config.toml
d_model = 384
head_dim = 96
positions = "rope"
rope_fraction = 0.5
qk_norm = false
attn_scale = 0.102
bias = "none"
init_std_o = 0.0
init_std_up = 0.0157
lr = 0.00155
beta1 = 0.9
lr_head = 0.0116
MLP neurons of a small language model. Each row is named by its layer, matrix (up: input weights) and neuron, and shows model dimensions 32-223. Each number is 500 + 40 x the weight over its row's rms, rounded and kept within 0 to 999. Numbers have three digits each.
After each neuron's rows, "fires on" lists the tokens most often at its 100 highest values on Wikipedia text that the model never trained on; "fires in" lists the words (lower case) most often at its 100 highest values on Wikipedia text that the model never trained on.

L8.up811:574484462487528490473518500419516499498550587446535497473477512480435575463513412540526474468543508527508521475486474458495535554449480500460524459455440543559453500445503561530467510498552520511494487482542471526510543462488464495624589460481462515530463455543466464527529568510561466444504543594503475455501486505517529572547448473487502461462485509491456537534403528572506451481468463488501500433507523487497516522569437549477428495511493507546469443444510476488447520513453445557489537535408538465501376495520519533544489443540409474520500530485448480520475481482550530459
fires on: "4", " a", "5", " A", "3"
fires in: "4", "a", "5", "aviation", "3", "2"

L2.up896:472487547493514512498606495525529504449413495519458446523513568482491432432500516559578499442475527458497492523475473496413462478475467464541499470493491552478558524482437540467491549474499540505500462475465464509516512361473483460461501529544441473561465520475534410553496513483502459499447514485480573500453502502499580545455438442493440417520577490399463459498492514505484537468539498554487555493519576475503530562448515537522434585478535507569509473491533549533464517495468470514483504527496549551509496497455480487549467506506474560524485485459485531488456526512467523457
fires on: " then", " Air", "all", " have"
fires in: "then", "air", "have", "airport", "paintings", "reported"

L3.up22:508443548589548511477507534457497531546507533550507557507568510487493514519478494489510531487538492534511489483449508447480522492427445549457546521509481507494520531510504527504471493526486467439469509556560402480568530520504468477466465455505526576538546500474487526439474544441537437451443450448560421512449525473456557554578492478523500632585522524411505476518504522525537565521503478476485519476466468510491482433513495502434491586536536467532483501501490476538531532484481510553517460535546509515436488538505499486503456464567547492533497525540482494576543470440501486416
fires on: " were", " million", "ple", " see", "oman", " Cr"
fires in: "were", "million", "temple", "name", "took", "are"

L2.up118:508405499519461492482480579423457516526529522473457468461525517555486477477488450461442498452545469518522452498482544476514503459561595447497393480500486500533524488529495470542526501511543490430519495454500484473513464501491478535505569510526497520519482466525492498452439505494520445434483465484520368442604476528487470456454413545482491557544527434489479548542535459524439466523555450610484404476471399525464501451453478470550543460483513455518458536483514543462522466455428539530458521515477530581465565445483506458480454480458512467532445559479504547512512517494481559461
fires on: " second", "ew", " third", "ams", "tern", " ground"
fires in: "second", "third", "adams", "ground", "whitewood"

L2.up322:506525556466506439498470457483551469501509501583490546434388464408563528524479475506458505494477438510507537525477458515485543436514452523470494553530487564365510419571490486569389480546501514472507463440481483514502515492523512521464493491488495484483495495542542417521480502487505553510484523521496550521412505595518481538517526482504519509484526461504499429465498454459560450484473479498501420465502515467499526502543496504577581519446558479508450415509455456496482525495529466497483515501421502478517433525484501499457462439536521541510492470477476425489516512525537494454
fires on: " main", " size", " son", " Act", "ther"
fires in: "main", "size", "son", "great", "actress"

L3.up600:525554522544489519468460492441494535525567526496575535527474478456519485466529531471586543509515509631480477471522480508461533476548472478477554447510509543574487530417522478427500462567491521474541506513565524557437527550537489510547473407441503502498510442527474598491433529488518462494462454542487475592506477449494443470545511499563570654523508501498549500521536505597518573429511482550490471503451501484504471464518552482523538540497474451524499511536521468467539525501533475517442462521507501492436486445448485539532519492489416493382432519593489442509465472483558486481
fires on: "1", "ile", "view", " ke"
fires in: "2011", "2021", "1981", "bailey", "rockpile"

L2.up792:535412437518497511487436513493459468470524513524463542441434472426509517605502403509480555490533566426477495513518534512517551465573438590502473488471435506482462460527500471536453438412487431567476537545441530593529486452433516473506480525448586506469461438500466500511461479515500545446503480497485470548486558500490426545522491519560523529510429492513479405533439552527511455512533446412514466464494527578501505493510482485478546532568531484510500548549449571469497460482598514493500543511517469508569501536517481457511538456442559408548460520442509434437585498524463505526
fires on: " round", " DF", " crit", " medalist", " Succeeded", " eng"
fires in: "round", "df", "medalist", "succeeded", "critics", "bronze"

L2.up352:443483469480447519504509507457569445500547528489515469495529553547554464537539497528564468453511482478483502514459501474480496379454471493501451497507459447457554448531487509496512538469495495423491525427488451450505421489456526523487482561535483460482472503549500517497508468458514451372474471465520504436542431482505479513431516512503446459521532558422502448435532448538444565534482496508438482481468428435497488525486563518535528459473517492489443425496552495511444525463478567459444565487475460544497554499535513435436445486520522481462539461456473501467505544462490504354
fires on: " February", " Science", " Football", "ption", "imate", "atic"
fires in: "february", "science", "football", "climate", "reception"